Part of a small language model's weights.
Architecture: rotary positions, biases on query, key and value.
Training: a variant of Adam for these matrices, 651M tokens, 10289 steps.
MLP neurons of a small language model. Each row is named by its layer, matrix (up: input weights) and neuron, and shows model dimensions 80-335. Each number is 128 + 24 x the weight over its row's rms, rounded and kept within 0 to 255. Numbers have three digits each.
After each neuron's rows, "fires on" lists the tokens most often at its 100 highest values on Wikipedia text that the model never trained on; "fires after" lists the tokens most often just before its 100 highest values on Wikipedia text that the model never trained on.

L4.up735:123104137102124138144165124095152131168127133110097154103149089131155113193136116118101106136149168156136101129138102120118133124159152133135132153121097125128129132123139128134122121141143142178118157067112175104183147137148134111159140108127131193115139105150098119109145155133148129136106144099099062112094154124106127166160174122111139156124144133101130134136131154144136091119149168087114106129158161138118152091153082140124116106103105151136131120143179122155138118121128130169117086093132120102117103090154150139140147171103151115096116100078140116126153113158133075122102144139103147119166107152150130141124094118108118151086116135166147055132096146079127126142090150105078179146135139169105105073129143115103125117140171128135116113153099130149107095118117126
fires on: "0", "1", "4", "3", "6", "2"
fires after: ",", "1", "0", "4", "5"

L4.up373:095126120140109092136078125088141121126148110158114159083139127146120140116063144137154107137123137167124160139091136135135103112152103150119135059113127137111143139117121147100139135157144143139106150167125144122122099135150126108136136115102065108098120147152151124139114166114116167154105143125124108093118120110111153171139124137140183093141140107097124167149135152123134156082112139143086127130141142137105133082171132121105153105128096149133176125137166109144138150128057128126142111122129139113104146139113148141143128117140141080111127121113155094090175097096144109112155129176121170143125104142138130118138136117183132169118143121106136103163129110111151153124145113097148117131146121155128092123149138176153133151140141158100138132145158135108112117149103115
fires on: "1", "5", "6", "0", "7", "9"
fires after: " ", "′", "°", " ("

L4.up83:122139156141150142117158152143148149142079104139143129148163125100158130129108132179141125135128154164142142136076150118144133145135122130106147112125158135161147150181128113071150062153175188093141116104128134121104121112151135135108157142138092130135124139148146143129101161132125134173117114135132146159125163121149153179128106094138136105074093128114139142118109127099086064179128130105133127136127163140174125098082122136081116119103117090160147159125127069127103118122143135153145141123120128121137089126103106109143143153168136120125136146149160133164093131090130115121123110164134131120124154105104110125119131122134104171110160175152185133116093139106104103087098148151123114169184140113128152122103159130178102150136117118130115185154143165119141102135129148
fires on: "1", " the", " early", "6"
fires after: " ", " the", "1", "-"

L4.up1471:136123138136102135104127126164111183102096168133111103172121121132122163133124088122122145098115129122103142104136158078141153076118133148101158082167132192105107149142107127131142142135113155119154156130131126129099125106140137127140094102188126121150136095134103167164119121184129116107142112142139108146138156147105137149142129120103127126133155091147089099090129116135156141170133162133098107092108115130107156137108111114134126146175118152142137133154060155138155126147091082105161163143095128087151111056114133181170148118104131133104100111073079145135130147087132093125098119128140143131159119177182146173123158068144141152118131155112139093088129133116126105121104100153161113116130140186118177090098119131086106135101099185107099126144101120126082101145136144
fires on: "0", "1", "t", "-", "d", "2"
fires after: "1", " $", " Go", " £", "$", "d"

L4.up748:089160101162127136136127155121114145127076157134127150122137145080160141141088117142138135119161150152086132123124135134141132127137135153156143094109143173109159130103119142146125129120191147187127107109088142121104184084158115157109146114161077099145120085133118122148119184120128098115126105118094145171144116132150129129163101101108168104128153123137116109124119133124153159113170091101104167145136148128119122120122131153136121100121134119131130159106096157124133112070141167150122164130145124128199129101108125096102161160129123115118168148142084180126114128098159150134137117138097143113101113152171100096132099088133109120154130113098156136129109151131167095142140124135173145140099125170099106081155101174084159105152123177165101134119098098118099166167133127
fires on: ",", ":", " who", "—"
fires after: "s"

L4.up360:083100156107085140148127168130121151143111126113133184125109095095174175128131160129119170128099182118100104095107130107145096095183169081101108144144125140148129102124151135096132145155147156118100091106118152116126151179158197085110103132160129145105162126130145101112123153111112135112114156109152099163100091120105132104120129126102130189132098116162101101107156113113151110139165159098098134142150136126185118123162129144114175115138107119135122116151100121107131130114163133095151117130150094124137147153158101150142119134155122150147157178086146107106124129105185115125112127112153135134106131109131078124121147142153126130099141098150140111149112119135148142116146148115132118124132156156104092110139109114125104116161145096163110149124106111131126112121102133
fires on: "0", "5", "2", "9"
fires after: "2", "4", "3", "0", " ", ")"

L4.up2046:138095131144116127144127131126130133152084144135150114104115111113105117112091139135110103130140111100109189154116163111100115137136115142130127097156113164138123152131085142148133142137124163141106116160091121129121101103142101113159105182165101144087157154142119117141162166086118155123119127116124130118125124145092149150132140160108127121125119100159125126084136178103162154119147158155083098123117162138125163130108154156141080162140181123137137119122154163152134138111125073097131109140138111121132128129153135141147098128104118112106178114124107140148170111126106142086146160115121102141137125134151112120132158111145105130140114167156112155126089115109113085142134141149107110105098140113148101105098129168157164161130149146109080142105119127087121131178148122
fires on: "9", "8", "0", " trans", " cross", "7"
fires after: " ", " (", " (#"

L4.up1420:138126130108091137126169157128140128135176096133092090129146122134145146134097132102140105118136143112104136155123151133095119111148122062062135132155111112164154111126156077169168131103130127153123098124119126099118137127124108074158164133124111127119130122138162199122156112140097134120103094165136117110135119151119114154096110148119121122109107139131136134120120150128087133154117119151113176117110154128147119127174119153119097132124142094123126115128116149127105120116117116124128096128094068132171118168145103160115141127123156127158139162113121083103141121139161119099121102144137109139110131161140112124159120145173149102113133188094128133163156115135068088104139143120110092136134146146115104109116146161131132162107116147143124144158123105151143116144125127
fires on: "1", "9", "0", " and", "jo"
fires after: ".", "f"

L4.up264:134091139127099114117110125117117125147131108158146107067100129139101106132142160093142109136133167133130118132136108131104111101168123108204129095107157141140108138123130149076139152160124140129165131130109131155108114131115161130142156137212131155104140082163170107123128185101139159109110094126076109108119124123112117156137144090132123104144118124095149124098157144121126143143138146162094123143123118159117099102111164122129137168115141141144142108082140098123153154114119124111105097168171138148094108126125134129131098138120127122117122105158092112117133056105096123087107133136143091119122130125170114127127141118157119110091150103188079114148125125126112091163124150143112078122144124130086123096180099129111109148132099154100103088107100113161160111147130103
fires on: "0", "9", "6", "5", "7", "8"
fires after: "1", "2"

L4.up239:127145161135136169116137116109146139147124087114083150126169141102115147127133138095133118108090106147127143111075151109102151087139141120116158143117145166113129154145144133125125115143171156120141116087137142151104138177087165065150137104095097114154160134152088086108109136083104090147124159158117128143108097134110141144132153129115127134107068141143095131079134130105123133162136113093100108158139132153135129106123142171091159133122095144148110128087151086135106136134109096139106144132127153147165102148184129149143159168150161145152128143141123094099120080114094127141125085112134123123121149135110146131122148112130132144166113139081114131149119134115136129124115128108142073184130099190124126116154123118135112130166094143153108139175134149167163140102128091
fires on: "0", "5", "6", "1", "3"
fires after: ",", "0", " ", "."

L4.up113:126104127121110124173080133115158156166055156123130142133102119135163117146092094123158144140110119127099126132137118081133094103152132114148155150122163141142105128177141136111133131145148123150145140093149097128078138135097169130148169139125182139097137162161114110092110127132140151142134128131161120085071189162117130111116157134114126078121125118113121158122117134121135153127127180098121096160146092127098124106103135159143141091134148132149137131091108125104111087097093153082106118145145175121117112133084153127120105152171136087102093155116143117131144082135104153122148118116137143096125139180095118126083109115136076161123136118131142101153052117107122126122119153129103120136122185178103112146144080108151113164158109153181123116118137137142126107156120082
fires on: "\n", " A", " In", " Two", "===", "=="
fires after: "\n", "."

L4.up1019:168123104123146118147123122152119135111134105145139124106113073142115113137142138111134139126121084119148108125128157151150117123134140099110103156159134120129118119103109103107131096153153122142157159088133129123101161120116101119120140187164126118154141127181126136118128123119151086119125130111158093071132170156139104133174117122152147121120132138157141137124129112112124140143105130147094127100128126144114153152128158123137111141090187129152131131166095145132103149158107112063103096132106083135132105147148169110126130162156127111125099169084102087102118124125156153129116165159184103129119121152136134094078123124176098137157136114150126137150091156121121099100130106093139111143128104117110140132077127129130102125169105172132108123126119082143132146095121126
fires on: "L", "B", "S", "V"
fires after: "N", " N", "V", " S", " G", "IV"

L4.up2093:139145150146085122139127126126146122167134080150129109111121132056151161142116086166149124120115142128117139117111118117114147115126165125142113164090128121156152166130098130106123143132132123162153098148145152140111117124125151102098121141109137156090137106125123154091094166088098144121119109131158097127151154128109093144157153130114140190119156134104109145134090118113133136129115153129131137129089116149094137127156114134132142103129109118168136109110131162124127136102141121161139128152159150133129109116094137128136096110123109119142131130113108133169147115116154169114147128084174164108155135151155086120154135155126154212132122146131141085093120152117100114112134090145143128089132156173109142087156074120099162158118143092097091126112109132122152138084101134
fires on: " ", " in", ",", " |", " Championships"
fires after: "\n", " Championships"

L4.up22:129139147122104119120125114131129123171075131087071144157129125137098134171143099109089126120138158140130106150090119140138115131138121090129123130122159121133114186128122139135145110167169113105139131163146116088138128151123206123136145118115151096148134118121092150116128153153146091127094134139136127136092129132118129118147100132139157130153155141108119122148126149166095108165136138068086105133078168148128137084102143128139137144131157114132155169154079092121126145106118110132130137073094112142130109142087123161102146130130105127136155144141120154140106145131105143136135137134111171161141140167116172143137154105125082144160119123102105139152120139130106078136124072108122073114165132132084117082129146107126119173113147112125134112141158118123145120114144148
fires on: "6"
fires after: " ", "1", "2", "\n", "3"

L4.up502:106126151124122166113148092131121138111113125136145148118158097087131172146109135122159188146118115176130167175101134124113146128123152119127129125142170170200143104156120149169133094133108165171121128093121126103138143105172128140162129091118094139047117098140106111101150097089113129102129097115113123118105085093163119129118143091124126127142115156173182125082118142139120132103156133121156151121117168145092134104118149133115125120121103130160122149124119150129132097107143093140126191088158120096162090145109144129131137188119165123100090144113158127172106113152188118140142097153167178134127111142120094125095143176135073123068091133139146100080137120114155122144116106138114132119128127154119078067140106122139101146117096112088107129131148067140122149154144144
fires on: " as", " with"
fires after: ",", "."

L4.up1829:125113169122141146128125102140124105066125139130144113123147146127109136165155112084107142089140152134143090162126160107113186124147082137129143099117116142169110125131117102153165101111098144136142132152106155154133096092155120134096091115109122148139118102148155176121169101121133110143123167120116102129147115115150082155127118151110156134145153123154165087131136139112110107131122100106124115153117177151116112146124135153134152086136118139129136138134132120129119120097080118126145147141155053115162093142163153106132174150133128111130138121134129130158125071136109151121141170142134129149100140102124125128108178098127151110181092103147118122134115186126133123135105137147143110142097147121132135097152154137146092166129095137140102114130144117110123126128093133
fires on: " |", "-", ";", " /", " ft", "st"
fires after: "2", "3", "1", "5", "6", "0"

L4.up128:101079150107140114108143104117081105120154184142135112147099111114139162145113103182123144126102133141130110133117148102130128099156117125126114147125110156085137151110114128104128064128137146117168116147134112084116138135149113118106143136143132145109170103139098114152103140095128095130118146106125155127141103142138105148115143139167125155111135116111144129084139111125151110125134121090111157120131095124146136132131101158097104092133105107142124086091145105149097121152118125125121083112141164130109071167115161153104115140137122125139102149106108106128171104147115128132146116117149114093180094129150138067148123118163097154103156133123169093084106116166100139077119152122132157137103182150121072121140101166088097118173109093123097170119142153105099112120062151
fires on: " ", " |", " of"
fires after: "\n", ")", " |", ":"

L4.up2004:127109166114096141144120135144143157113117123123147131075122120164100144171148155110117119113132139196163164131135125108113061114185088142091107114157130133113088125125124121113138130161151140130153150102134127101064098095146113139109164099147170176110135104109163145089137133126112118144116106131104168100097134132127168176114146144127134110155140179094149121139141116112117108128165171099138108132120102118114141100089122117163131139135127130110131080130115092138133143163133097082152123140099119139118083115081136135103148108097127132118165142156114111147126105127117130106155122102072151128109100141118150136134161112129072132123128110160112127127107146126101104134142154139122118125161147164112118114123122114132115140101112116106133126127168149154122129113137115
fires on: "6", "5", " of", " square"
fires after: "1", "8", "9", "6"

L4.up11:166125188117155126210163134133165124151191137175147131106174090117116130156122121115114103131135126103106119113145164133099083108111138167108109149137114137156123153144141092124094123099112104127139130123114103101113154128104115117133132160153080110118155127111134149143156124137133087121110118167140086142099135113131090116088159151133116163103139081174172092105135092149089172148115091131083118155125121159157147140144135198082145094147120122110131113137107130113121109088114131143101121149149106122135138125144099137129101124106156133118103158075129117107103151141117109138134156122153160130176102140113119155109131148145139089094140142126095107117088149113109128146094117118145083128162137153090145089105094167098184104127105146137114121130126169132115134107163130
fires on: "0", "cu", "van"
fires after: " ", ".", "es", "–"